Weights of a small GPT-style language model, trained from scratch on English Wikipedia.
Size: 14 layers, width 320, MLP 832 GeGLU, vocabulary 8192, 19.6M parameters.
Training: 903M tokens, 6887 steps.
MLP neurons of a small language model. Each row is named by its layer, matrix (gate and up: input weights; down: output weights) and neuron, and shows model dimensions 128-255. Each number is 128 + 24 x the weight over its row's rms, rounded and kept within 0 to 255. A neuron's up and down rows have the sign that makes its largest values positive.
After each neuron's rows, "fires in" lists the words (lower case) most often at its 100 highest values on Wikipedia text that the model never trained on; "fires after" lists the tokens most often just before its 100 highest values on Wikipedia text that the model never trained on.

L2.gate637 [133 133 173 169 148 110 102 117 123 139 142 114 143 130 142 145 118 128 168 137 102 155 105 104 132 120  98 104 162 141 141 118 153 167 121 134 119 112  93 155 182 110 130 154 155  99 113 155 131  81 157 118 164 135 129 120 142 119 149 138 154 153 143 160 120 133 143 134 102  94  92 127 148 131 136 114 171 120 141 133 104 138 124 152 144 133  97 157 108 137 156 132 149  74 121 134 128 118 156 145 110 121 131 105 114 127 139 152 132 154 113 105  98  91 129  99  94 107 114  98 129 112 123 141 138 129 126 100]
L2.up637 [171 123 132 139 171 150 129 117 148 123 113 131 134 151 109 125 119 125 106 109 126 147 112 132 106 121 122 104 132 162 126 117 148 134 144 116 167 126 150 123 108 106 178 141 157 152 132 141 180 135 151  94 117 136  99 143 123  90 120 132  81 158 138  94  89 154 111 157 134  73  93 122 129 154 139 154 162 132 107 126 102 141 167 125 159  78 162 144 169 145  91  94 145 131 124 128 125 128 127 107 171 166 165  91 124 167 119 125 134 130 144 150 154 113 113 116 170 146 114 137 132 146 119 128 103 164 108 152]
L2.down637 [107 120 115  99 111 152 143 158  94 136 146 154 101 144 153 105 145 116  77 144 160 127 168 105 159 184 157 173 135 136 155  99 141 133 139 122 119 146 145 135 118 133 102 104  99  98 158 167 124 127 111  94 126 189 133 173  86 103 123 113 103 163 104 111  94 154 151 123 156  97 138 152 107  98 134 142 152 127 139 131 140 161 177 155 110 123 171 138 134 182 125 111 127 118 147 137 142 108 131 143 144 118 133 129 148 143 118 116 138 103  87 133  97 139 139 140 154 137 121 123 128 111 175 124 167 139 126 138]
fires in: "in", "of"
fires after: ".", "\n", " end"

L5.gate183 [166 160 142 180 123 118 118 140 135 123 119 103 185 133 165 159 120 138 134 113 190 145 104 154 116 145 128  91 196 104 161 127  89 146 143 145 139  88 123 146 167 156 120 178 125 133 145 102 118 122 135 158 148 123 161 127 111 118 130  96 177 147 140  84 128  95  92 151 160 144 143 112 161 166 130 117 103 129 118 116 146 146 163 128 129 136 133 126 126 158 159  95 105 153  95 145 107 114  39 127 109  97 107 175 126 165 105 107 118 104 122 115 119 149 121 105 122 103  98 150 107 130 142 137 128 139 170 140]
L5.up183 [127 129  87 149 140 129 153 131 128  82 130 108 102 126 102 147 102 131 129 115 134 120 134  89 103 136 101 106 159 133 136 131 166 142 125 127 113  92 116 132 153  72  88 140 177 146 130 112  90 157 113 129  85 121 117 107  99 115 165 134  96 146 131  99 152  90 114 117 130 150 117 142 148 182 106 161 146 150  63 126 151 135  56 119 120 108 147 121 146 138 120 117 170 164 120 170 107 140  84 141 164 152 114 112 114 111 142  92 139  74 133  72 153 149 144 103  89 120 136 102 128 114 120 131 174 151  62  80]
L5.down183 [138  93 157  94 132 149  81 122 145 109 108 128 107 132 147 104 104 115 164 147  99  86 124  85 136 134 155 141 137 127 131 111  86  89 112 157 140 123 118  90 122 107 100 106 149 127 116 123 173 113 129 112 141 135 112 118 115 111 116 120 145 124 100 137  93 155 118 134 107 121 117  93 115 114  96 118 140 145 182 111 144 133 198  85  99 144 126 119 101 118 125 117  92 102 144 101 173 107 112 123 145 138 125 154 144 161 132 126  91 184 127 150  63 121 104 181 160 176 108 153 127  88 140 155 111 126 178 131]
fires in: "the", "wu"
fires after: " of", " at", " W", " in", " for"

L5.gate144 [135 144 118 146 119 114 120 127 133 148 138 122 155 161  70 147 118 112 126 101  92 160 110 108 101  95  63  92 164 124 152 140 115 138 160 162  99 142  96 163 116 142  92 138 166  67 104  95 120 107 159 131 128 121 163 114 121 129 135 133  80 107 132 128 159 136 114 137 155 148 138 127 179 159 152 109 140 124 116 138 142 110 152 134 108 128 114 113 125 162 115 117 110 136 137  90 114  37 129 118 145 144 170 132 127 137  91 150 152  78 130  75 106 122  99 156  89 127  75 120 137 102 134 126 129 174 124 127]
L5.up144 [149 133 105 107 166 154 128 140 107 141 121 107  95 159 110 142 117 126 123  92 146 115 140  87  91 108 140 114 154 120 103 158 107  87  95 144 127 165 111 103 151 125 121 144 143 137 115 131  91 102 111 175 124 158 144 128 119 141 150 116 127 116 119 131  61 132 154 127 160 141 120 123 194 132 110 139 114  95 138 115  99 155 159 143 122 154 143 143 145 130 132 112 140  87 135 107 157  88 112 157 116 101 169 130 155 155 146 139 117 119 168  91 145 143 134 121 149 126 127 143 127 114 110 123  38 161 115 140]
L5.down144 [134 106 140 132 149 107  98 109 161 123 104 152 111 139 157 135 132 138 131 135 119 106 149 145 147 156  77 163 164 114 112 147 127  86  91 109 124 121  84 105 117  88 137 106 134 133 126 111 160 109 124 116 121 113 146 143 101 140 153 100 164  98 139 141 148 166 105  99 123 122 136 150 130 126 120 146 131 110 148 149 158 162 166  89 137 132 131 147 130 129 105 100 117 100  91 130 148 157  92 113 132 132 143 146 137 178 154 127 121 140 146 136  69 146  97 107 156 165 137 129 125  60 140 109 148 144 154 116]
fires in: "the"
fires after: ",", " and", " of", " for", " from", " that"

L5.gate774 [171 135 131 120 131 118 153 118 114 105 116 117 166 124 171 150 148 142  84 141 109 149 117 114 153 123 118 179 143 121 140 141 100 175 145 145 160  98 115  90 134 109 155  93  99  84 153 114 178 145 152 134 149 114  99 112 150 136 151 120 124  87 141 128 100  88 120 106 114 145 154 163 174 156 147 125 158 111 149 130 104 125 137 166 122 122 112 148 116 173 113 157  89  97 108 162 167 114 162 119 160 160 130 119 127 104 131 143 173 160  74 176 157  89 109 106 129 127 121 151  81 135 118 119 153 166 129  80]
L5.up774 [170 117 134  89 149 149 133 178  89  91 123 102 132 188 121 143 100  81 116 112  80 154 112 124  99 103 129 178 130  98 135  83 163 113 140 141 109 123  84  98  79 104 133 131 138 131 133  87  97 106 131 130 150 121 105 117 132 148 146  98  89  98 167 138 137  95 149 134  74 124 123 151 126 126 128 131 148 134 151 155 113 134 135 148 135 101 134 154 144 148 117 123  90 113 148 112 104 131 117 144 109 149 131 114  89 137 131 137 163  87 125 152 148 104 111 104 152 142 101 140 132 159 148 143 144 106 148  86]
L5.down774 [127 105 109 150 136 143 125 146  74 141 172 112  79 139  86 108 116  78 153 108 168  90 140 135 156 113 132  91 116 154 126  73 153 123 150 135  97  66  97  87 130 135 130 138 128 128 128 169  91 116 126  83 133 120 114 170 159 121 160 163 130 151 130 126 132 133 124 110 168 129 113 105 118 120 116 119 151 103 140 185 135 125 145 119 109 113 175 107  92 136 133  96 142  91 129  66 153 124 169 153 132 140 156 120 158 134 142 118  93  84 148 105  85 143 132 152 107 120 115 131 170 178  95 131 110 119 114 174]
fires in: "he", "cohn", "strebkova"
fires after: ".", ",", " Co", "b", "\"."

L4.gate732 [127 113 156 128 114 147 140  93 124 110 107 148 150 151 123 139 124 115 106 106 152  84 120 110  96 135  99  88 161 113 121 159  92 117 131 121 116 142 123 134  85  82 133 153 132 126 146 146 119 167 138 128 115 128 118 111 126 106 134 110 137 155 131 124 106 105 102 138 128 119 118 109 152 109 133 129 173 126 150  59 128 123 149 125 131 117 145 161 120 171 179 173 109  98 130 106 134 124 186 111 140 163 149 107 103 105 108 159 135 163 133 109 133 113 156  91  90 135 176 143 110 115  98  86 178 116  97 153]
L4.up732 [ 85  92 145  83 119 110 118 148 133 114 188 160 136 128 108 126 105 115 140 111 154 160 135 143 135 134  96 123 117 142 148 147 152 125 142 169 110 106 131 122 126 126 150  94 137 135 137 172  79 128 125 112 131 142 138 109 102  86  89 145 125 116 170  72 118 137 105 117 138 111 120 166 155 161 135 136 157 137 154  90 149 154 136 109 190 181 118 118  68 150 153 117 137 176  93 123 133 122 155 138  80 124  98 110 119 116 109 111 157 141 148 158 120 106 141 114 110 153 130 155 128 162  94 134  90 145 143 127]
L4.down732 [146 115 140 108 131 103  98 158 150 158 154 119  90 146 134 112 124 133 145 107 110 142  97  93 142 118 133 127 151 126 108  66 147 115 116  92 175 145 134  73 112 148 160 133 115 180 114 133 120 126 105 163 127 154  84 141  81  95 129 124 145 103 129 105 145  96 144 135 157 154 114 112 111 130 112 109 139 116 136 105 124 163 114 131  94 121  94 131 168 106 121  82 167 102 120 140 155 107  90  71 114 105 102 149 136 110 142 158 109  66  88  78 140 164 113 175 144 132 124 124 147 105 163 132 120 102 206  89]
fires in: "then", "so", "do", "1936", "1935", "1917"
fires after: "9", " and", " the", " was", " to", ","

L5.gate418 [158 158 156 116 146 102  84 178 126 121 117 107 121 140 151 136 144 131 144 117 124 106 131 132 118 109 150 138 158 140 147 122 126 154 147 169 144 108 104  99 108 160 130 130 108 133 108 125 124 103 147 167 165 139 128  87 138 128 126 108 111 138 150 130 136 130  77 143 124 119 125 142 178 145 103 147 135 170 176 130 117 106 114 166 151 150 144 118 164 118 145 114  78 143  72 128 109 127 137 105 142 127 125 136 105 199 107 145 124 190 150 142 153 120  91 167 144 109 107 153 136  80  76 159 143 124 143 139]
L5.up418 [ 89 141 135  97  90 166 102 140 145 120 120 126 106 127 110 116 130 144 109 120 147 188 168 146 128 135 125 133 161 146 130 133 129  86 123 146 122  88 119 118 123  72 186 145 135 141 173 131 121  94 133 142 108  90 105 120 123  85 123 150  70 102 130 102 157 103 128 113 120  96 116 115 141  99 117 159 131 126  79  96  84 168  92 202 145 125 111 110 123 152 135 127 138 164 121  97 135 144 134  97 120 123 118 104 137 114 101 128 132 129 151 152 163 135 112 102 144 105 142 108  86 120 109 138 161 138 153 122]
L5.down418 [108 118 134 150 145 123 159 123 133 130 132 151 134 131 137 125 147  71  89 146 136 164 135 170 107 149 144 125  89 133 101 109 127  95 103 111 119 133 129 132 162 123  92 131 185 145 105 132 171  96 127 129 142 112 133 153 156 135 132 125 107 121  91 134 120  91 145 143 150 152 116 125 124  98 125 141 113  73  99 136 129 146 142 167 122 121 121  82 151 145 134 147 149 133 170 148 137 147 128 117 103 134 119 155  99  85 112 154 113 112 138 132  86 149 162 122 109 101 137 151 122 188 145 116 119 111 115  99]
fires in: "first", "name", "initial", "apollo", "number", "last"
fires after: " the", " A", " –", " The", " was", " a"

L3.gate628 [108 136 141 115  89 125  95 125 183 109 119 149 127 141 103 155 147 161 127 159 131 137 122  99 161 109 111 104 104 106 173  97 148 115 120 167 125 104 134 142 156 104 102 123 124 121 163 121 106 114 139 178 139 148 112  92 154 133  88 121 170 154 119 152 124  73 143 128 137 121 173 149 121  98 118  95 102 126 139 109 159 153 126 143  87 127 146 156 151 143 106 116 133 132 136  65 126  99 169  91 160 105 167 131 154 128 145 144 149  74 126 100  79 112 122  97 107 145 136 143 117 111 115 131 115 128 143 100]
L3.up628 [152 140 147 128 144 151  89 131 138 128 166 155 138 159 107 116 151 149 168 147 105 103  89 128 129 185 112 171 103 169 147  76 112 155 158 173 141 142 132 143 119  70 124 141 118 108 164 158  95  92 155 135 119  96 128 101 126  94 151 119 109 151 144 143 132 126 163 121  94 126 139 167  95 100  96 110 180 131 108 151 123  92 134 131 125 116 177 101 174 123 151 114 102 157 142 140  89 135 120 134 108 105 118 142 143 155 128 139  74 114 131 126 128 121 130 127 103 119 150 132 125  96 123 143 111 182 152  97]
L3.down628 [129 161 130 159  96 137 113 181  46 110 117 184 115  85 120  89 160 117 149 139 189 160 125 143  81 125 119 151 108 130 124 155 120 121 115 136  86 104 149 111 145 145 128 140 152 135 115 144 106 136 134 127 120 115 166 152  82 125 173  85 124  96 104 104 169  88 108 100 109 105 146 161 111 129 137 143 156 131 131 125 129 114 133 141 162 141 117 132  93 122 147 117 140 124 128 133  93  90  92 134 119 143 127 135  91  91 122 112 137 118 117 120 158 143 162  57 163 134  99 111 116 136  85 123  90 129 135 137]
fires in: "31", "41", "61", "51", "71", "21"
fires after: "3", "6", "4", "5", "7", "2"

L3.gate257 [128 138 154 129  93 139 119 131  87 104 120 103 102 104 102 147 174 155 116 141 146 153 118 129 147 120 154 151 116 107 131 104 148  66 158  95 126 157 122  90 147 101 158  90 163 122 153  88  92  99 150 126 133 121 134 112 128 166 109 105 142 125 159 120 123 137 144  92  85 160 145  91 135 112 143 112 121 101 127 151 135 107 104 141 118 141 139 180 172 108 106 156 127  96 126 135 155 142 128 140 138 111 137 156 105 102 108  90 125  84 100 119 128 146 130  98 145 118 119 139 111  85 147 139 128 146 116 115]
L3.up257 [141 117 144 150 129 116 134 175 142 142 111 117 116 122 124 101 125 130 139 151  96 152 131 117 169 118  89 150 127 121 115 100 162 172 103 142 106  86 189 123 115  97 140 115 122 180 128 128  98 137 131 131 125 178 145  82 136 133 122 168 108 145 122 144 103 133 137 117 103 108 142 143 115 130 112  85 150 120  74  73 116 120  98 161 145 136 131 164 116 137 163  91 103  82 124 114 111 149 142 110  98  76 165  90 142 149  68 125 128 115 137 121 102 112 132 111 160 149 177 157  76 114 116 132 146 110 154 119]
L3.down257 [126 161  98 122 115 151 133 175  61 145 118 112  93 100  81  86 135 117  99 131 123 125 142 190 162 136 103 166 132 137 135 106 110 155 136 113 101 122 141 109 134 151 143 138 150 128 155  98 173 147 137 112 115 110 152 144 165 144 137 120 180 126 143 143 134 120 109  87  76 146 107 134 115 138 163 144  98  79  95 117 134 104  92 125 134 140 158 125 126 145 144 124 147 135 130 111 111 132 108 121 119 108 133 148 122 112 126 111 137 113 107 125 143 113  94 114 144 118 160 168 114 155 128 146 108 188 166 125]
fires in: "24", "44", "34", "30", "54", "25"
fires after: "2", "3", "4", "5", "7"

L2.gate253 [145  74 124 124 123 141 140  84 132 129  96 127 166 140 136 153  98 143 139 181  98 119 120 127 170 166 124 149 149  98 183  98 148  95 165 128 168 110 156 144 104 134  57  96 136 121 114  73 138 123 129 111 132 128 151 115 152 172 155 141 119 121 113 145  91 166 138 136 105 126 133 141 117 144 107  89 153 127 135 113 146 102 130 108 121 155 115 113  83 104 104 164  85 109 136  92 101 137 118 130 159 123  90 126  95 111 116 121 111 101  77  88 110  98 143 160 112 176 149 158 121 131 140 117 148 111 160 123]
L2.up253 [141  99 148 146 166 125  84 123 148 103 109 147 157 146 137 128 128 132 130 130 126 116 188  98 122 133 119 204  99  99 121 133 196 133 168 114 173 154 130 107 125 127 144 102 138 113 126  93 147 143 131  97 136 122 124 165 119  69 153 132 112 155 133 112 102 116 124 140 155 121 105 103 102 113 136 130 136 163 105 127 144 114  75  99 129  95 144 161 116 106 113 148 142 163 123 139 147 107 117 132 189 158 109  92 142 112 155 121 108 126 103 110 136 139 121 145 146 139 162 117 137 152 117 128 133  82 113 145]
L2.down253 [111 141 149 134 123 110 127 159 115 126 121 162 160 146 119 164 110 125 108  91 152 118 156 100 124 118 126 170 133 122 117 130 165 170 168 124 137 142 148 102 132 100 184 122  75 151 133 105 117 151 152 127 132 150 175 157  97  79 117 140 108 135 187 127 113  89  96 106 126 141 110 104  89 132 185 115 101 140  61 145 149 146  96  69 132  83 103 148  91 140 126 138 173 149 143 141 142  99 105 149 125 133 136 138 125 148 196 146 106 147 140 136  98 168 103  91 133  96 153 145 117 128 120 143 166 124 103 116]
fires in: "but", "however", "though"
fires after: ",", "."

L4.gate348 [161 154 112 139 100 136 123 123 139 131 119 116 143 166 145 136 119 118 160 155  95 116 163 122 121 124 143 144 144  90 127 138 166 133 119 113 128 164 108 131 114 104 134 121 138 132  63 138  95 136 120 126 159 159 114 130 159 100 133 141 133  76 118 159 106 137 121 148 151 105  78 128 117 157 105 111 132 108 118 140 167 136 106 121 126 118 108 153 145 130 135 156 152 140 142 162 132 102 154 131 107 120 160 139 184  77 129 139 132 131 115 122 111 132 153 129 126 138 126 176 132 107 133 138 135 143 130 138]
L4.up348 [147 142 132 134  96 153 140 145  92 159 129 130 141 134 137 130 148 121 149 143  96 184 140 116 117 143 143  99 146 128 156 120 124 120 160 108 123 145 126 130 106 103 128  91 146  84 156 133 118 125 114 105 106 119 135 118 126 140 151 113 120 146 150 151 108 110 131 169 150 117  98 138 146 108 162  83 140 116 146 104  92 126 111 131 158 162  99 124 129 131  94 137 117 139  94 116 169  74 138 121 112 112 108 114 115 131 124 139 114 144 155 167 127 144 105 110 146 111  93 161 139 147 113 144 110 169 127 130]
L4.down348 [135 114 123 181 112 131 130 198 128 121 100 117 143 155 175 114 143 102 147 110 143  99 153  96 100 137 157 136 141 146 151 125 127 105  93 133 127 137 106 126 138 104  90 113 128 113 106 125  93 128 157 151 154  84 147 101 139 138 107 152 135 123 136 141 143 126 131 158 143 161 100 117 123 146 111 141 136  78 124 159  86 105 114 162 150 119 125 128 148 148  91 151 129 115 159 170 136 133 102 157 127 126 133  94 123  92 126 116 124 130 110 120 145 133 164 133 107 143 138 110  98  97 103 116 119 122  90  93]
fires in: "a", "in", "after", "during", "for", "when"
fires after: ".", ").", "\n"

L5.gate338 [134 146 111 129 182 132 115 102 124  79 110 115 143 104 120  92 136 124 142 118 134 119 146 148  92 147 127 121  90 157 131 121 160  59 102 121 117  96 127 102 127 133 138 117 159  91 104 127 160 176 112 158 158  98 145 146 185 140 164 113 103 143 117 187  97  73 139 176 122 157 150 165 108 132 134 100 122 127 116 166 119  80 129 146 147 119  89 137 130 126 144 114 106 121 132 168 137 133 128 136 161 168 103 170 119 149 104 103 151 115 127 132  93 103 153 156 118 124 155  99 131  82 140 117 127  98 113 161]
L5.up338 [145 123 120  91  94 100 152 186 137 153 153 146 154 145 107 147 129  97  99 129 137 125 143 128 125 137 112 112  93 117 142 146 156 131 112 117 128 130 106 152 158 104 109 126 105 174  97 127 105  90 132  55 126 109 153 119  72 105 134 109 162 205 117 121 133 135 118 146 129 114  77 153 155  93 122 147 166 129 121 150 128 102 128 152 147 118 168 124 150 128 127 131 177 161 169 145 152 102 162 104 153 138 109 138 133 145 149 101 118 138 106 134 120 135 124 149 152 129 164 130  96 134 145 143 139 120 129 125]
L5.down338 [ 99 150 131 101 132 126  96 146  65 126 108 106 178 129  98  88 147 112 125 145 174 138  84 111 109 120 125 125 117  96 116 108 170 154 105 127 145 102 104 111 112 102 102 127 134 104 119 150 129 151 139 108 144 138 153 176 154 135 136 107 137 125 162 146 149 109 160 184 128 135 131 146  90 119 104 167 107 121 131 175 138 119 111 135 130 145 124 132  92 152 142 187 117 132 142 137 152 105 134 140 143 102 108 197 121 136 110 109 198 116 155 128  91 107 133 129  95 119 163 122 129 132 171 101 141 128  79 109]
fires in: "in", "during", "throughout", "over", "nearly", "suzuki"
fires after: "\n", ".", " Dur", "On", " Su"

L2.gate806 [132 141 154 129 113 125 104  86 133 134  52  87 167 152 146 151  57 130 164 107  94 111 139 140 100 142 119 103 122 137 140 148  94 122 145  90 163 111 129 133  83 161  68 120 110 113 181 132 111 111 132 131 126 137 101 144 132 171 111  86 156 102 127 160 158 134 163 162 144  88 131 153  84  79 141  99 107 102 111 154 141 134 161 155 138 122 100 152 128 134 120 134 110 109 148 122 117 157 149  91 127 154 115 158 157 101 109 115 143 149 101 137 122 119 149 140 141 113 139 106 136  99 150 135 116 143 139 130]
L2.up806 [178 112 147 157 175 116 115 128  97 129 132 141 131 129  83 126  97 115  90 106 153 151 141 133 121  89 123  97 115 151 160  95 146 120 199 109 126 101 140 106 148  98 154 118  82 187 103  58 120 120 124 111  84 128 158 147 109 165 113 128 114 132 135 132 157 151 154 152 148 150 109 132 125 135 128 140 135 155 141 124  94 164 124 134  86 107 115 156 141 126 116  92 136 117 105 162 147 118  89 117 123 113 102  93  94 108  90  92 154 104 127 115 125 136 151  88 111 124 109 137 137 145 143 131  97 145 165 121]
L2.down806 [141 143 147 126 104 121 129 145 139 121 146  90  97 105 146  87 124 143 131 125 152 105 112 118 135 156 147 175 119  98 132 115 137 108 113 151 142 141 115  86 161 117 112 161 132 146 160 142 131 161 136 128 155 129 104  99 121 107 175 136  86 155 105 183  98 177  88 143 117 144 108 107 123 178 127 152 150 144 155 144 120 135 127 130 135 143 139  98 110 143 139 118  91 164 170 154 126 135 112 104 150 123 182 160 147 138 135 169 138 122 103 114 101 153 109 122 124 108 105 158 140 107 127 141 131 139 133 126]
fires in: "in"
fires after: ".", " pre"

L4.gate172 [137  92 165 111 133 125  98 117 128 147  82 112 135 107 179 139 158 102 106  92 142 118 152 133 126 141 150 118 142 121 126 114 133  97 159 114 177 120 164 138 133 133 110 106 125 144 130 140 121 112 136 132  80 138 146  71 130 143 107 120  72 166  70 126  98  95 131 112 139 122  76 159 137 162 116 141 135 106 128  96 129  99 111 138 151 114  71 110 113 126 139 157  85 118 119 143 125 155 152 123 132 173  82 189 148 154 119 110 117 152  97 143 108 110 116 153 128 140 145 142 111  96 151 142 132 182 120 132]
L4.up172 [165 108 152 134 125 144 103  96 123 113 126  86 129 139 139 107 117  61 148 120  81 199 133 119 112 127 150 140  82 143 131 120 159 123 132 109 121 156 127 126 150 134 138 120  81 166 147 169  99 176 113 130 147 101 178 109 136 106 153 150 109 149 102 200 124  91 151 163 125 149  80 123 149 112 111  99 136 154 114 132 101  88 121 125 144 140 136 148 126  78 100 125 119 134  93 115 133 112 145 113 104 145 103 133 121 168 138 153 108 134 135 139 131 153 127 131  95 130 132 149 129 124 101 135 104 125 124 147]
L4.down172 [154 121 118 112 126  99  90 117  65 131  95 123 118 146  79  86 158 145  89 170 169 125 134 157 142 157 144 166 120 110 136  81 118 129  94 102 110 116 105 109 102 120 141 115 164 129 156 106 127 133 130 102 163 106  99 164 106 131 107 136 134 136 138 139 126  92 118 139 112 122 134 142 121 132 138 133 112 159 107 127 168 142 132 131  99 127 163 113 135 102 148 133 125 130 134 138 120 126 129 149 140 109 105 111 133 137 113 168 117 149 150  99 108 138 141  87 132 122 135 105 101 151 107 134 143 139 109 130]
fires in: "same", "1", "next", "15", "12", "14"
fires after: " ", " the", ".", " $", "s"

L9.gate821 [162 109  96 120 161  89 156 118 130 119 127 103 179 110 149 124 132 148 135 151 152 114 129 150 121  99 106 157 115 180 143 129 126 128 131 130 113 155 126 113 154 154 133  85 133 115 100 135 167 145 113 125  80 124 122 141 114 111 145 106 169  96 122  94 104 109 116 126 128 115 129 124 148 122 162 146 123 150 116 171 132 143 170 181 155 117 170 147 118 126 121 138 103 150  83 151 179 144 129 109 143 105 125 156  85 131 140 125 126 116 122 153 117 116 123 134 116 149 188 131 115 126 161 145 154 112 149 144]
L9.up821 [138 111 122 147  94  93 147 153 168 116 116 112 169 115 123  95 118 108 100 148 121 186 132 137 128 179 145 161 178 137 125 136 144 153 135 149 121  52 131 128 154 131 138 150 159 133 110 146  68 176 153 106 121 112  96 118  97 144 109 184 149 140 126 136 133 105 106 106 154 132  91 127 109 132 153 137 220  98 102 100 119  78 186 114 129 114 117 136 115 126 111 145 150 162 122 118 113 125  96  90 142 105 126 118 147 111 129  70 117 126 129 163 120 131 136 128 101 125 138 100 114 103 149 146 128 154 104 154]
L9.down821 [125 144 109 166 145 144  70  95  95  95 127 138 132 140 129 111 110 107 125  77 151 156  84 129 163 128 154 146 126 121 126 140 122 110 139  99 152 138 105  98 130 123 119 111 163  90 103 100 106 136 129 107 131 137 160 129 130  99 129 101 126 138 132 142 126  97  95 136 146 165 158  81 181 173 141 136 134 144 105 136 118 145 111 101 110 134 131 154 159 109 126 150 112 128 104 147 142  90 147 156 154 135 132 174 105 114 116 120 141 161 121 117 131  87 114 124 135 105 144 122 120 141 100 120  91 113 118 125]
fires in: "6", "1", "10", "5", "7", "9"
fires after: " ", "1", "\n"

L2.gate764 [158 140 109 133 133 112 138 133 142 128 147 141 167 128 103 144 132 128 141 172 103 138  63 127 143 112 100 131 132  98 152 121 133  86 135 159 100 113 108 164 144 128 116 152 184 118  80 188 121 105 166 113 142 119 125 127 120 152 163 164 122 144 140 148 105 119  98 135 123 124 105 136 164 146 146 101 155  55 133 113 104 103 128 125 138  92  94 135 106 123 147 138  99 116 123 122 181 168 130  96 167 142 115 119 144 130 138 143 119 141  71 138 135 104 130 148 111 152 125 110  88  76 134 158  91 125 137 109]
L2.up764 [ 92 126 103 132 109 116 118 162 142 135 130 138 127 120 108  98 161 137  76 109  83 166 132 131 115 154 113 122 153 109 128 160 133  88 131 142 121 100 189 108 122 127 137 164 134 169 103 136  98 135 124 127 127  97 133 165  69 176 152 147 111 125 155 128 123 107 100 111  99 119 133 163 181 147 100 151 105 147 149 121 132 118 155 153 131 113 103 103 100 143 125 106 130 165 119 157 138 176 100 107 175 136  85 129 111 129  72 136 143 153 123 125 171  99  91 139 179 115 156 139 115 105 139 154 129 165 140 120]
L2.down764 [111 110 139 137 108 116 132 121 110 118 105 103 115 129 129  87 147 109 117 105 103 161 144 127 112 164 139 142 163 125 130 145 115 126 107  73 149 106 137 132 119 112 135 107 106 153 103  53  92 125  98 140 155 134 125 177  92 176 103  98 133 145 153 114 134 100 150 100 141 106 158 157 116 150 110 130 147 152 133 124 122  95 173 153  86 161 130 110 124 140 134  97 139 135 102 163 131 140 117 153 128 145  93 145 101 165  66  89 104 126 172 142 168 140 129 139 116 111 107 155 153 113 146 119 143 151 137 123]
fires in: "first", "second", "last", "thwaites"
fires after: " the", " The", " was", " a", " "

L7.gate595 [158  98 148 109 134 112 138 128 126 143 135 115 115 133 156 114 139 128 165 148  85 121 123 118 117 129 143 163  97 146 147 122 120  80 151 181 119 108 167 149 172 135 125  79  85 102 197 129 141 139 122 104 102 117 103  94 140 126 138 143 116 111 122 110 136 107 101 142 146 133  97 119 133 104 131 100 148  79  66 124 153 105 136 121 131 153 120 105 146 116 105 109 116  91 106 112 125 118 122 119 104 115  83 159 130 152 137 126 104 145 114 111 124 104  81 139 150 157 138 211 136  76 106 109  75 160 171 102]
L7.up595 [ 97  88 168 112 166 111 118 156 125 133 114 118 142 117 134 109 113 160 112 145 106 127 104 111 127 139 138  99 168 123 126  78 129 164 159 121 131 128 143 119 113 149 164  72 159 112  98 145 105 118 146 134 109 100 112 138 109 117 122 108 170  92 121 129 114 125 119 133  97 146 151 111 111 172  98 119 155 151 108 102 194 120 141 144 123 140 164 107 129 126 132 151 156 139 105 126 120 156  93  86 132 125  74 148 114 111 138 150  67 136 125 142 106 133 103 119 137 111 134 151 116  77 153 144 101 152 125 119]
L7.down595 [129 195 113  82 160 146 116 159 115 129 168 122 174 202 150 120 133 136 152 125 133 167 117 108 161 129 137 129  72 132  95 152 123 141 151 148  59 111 106 140 141 162 151 118 103 117 148 129 150  91  99 131  94 108 121 125 149 142 139 145 147 140  89 122 138 110  99 118 122 146 128 108 116 135 123 149 110 159 114 105  82 123 159 141 106 123  92 113 108 158  92 121 137 171 139 132 128 139 140 141 145 131 154 154 131  72  70  86 138 162 132 111 144 120 120 131 179 142  90 148 160 118 123 161 136 134  99 155]
fires in: "1", "9", "6", "7"
fires after: "."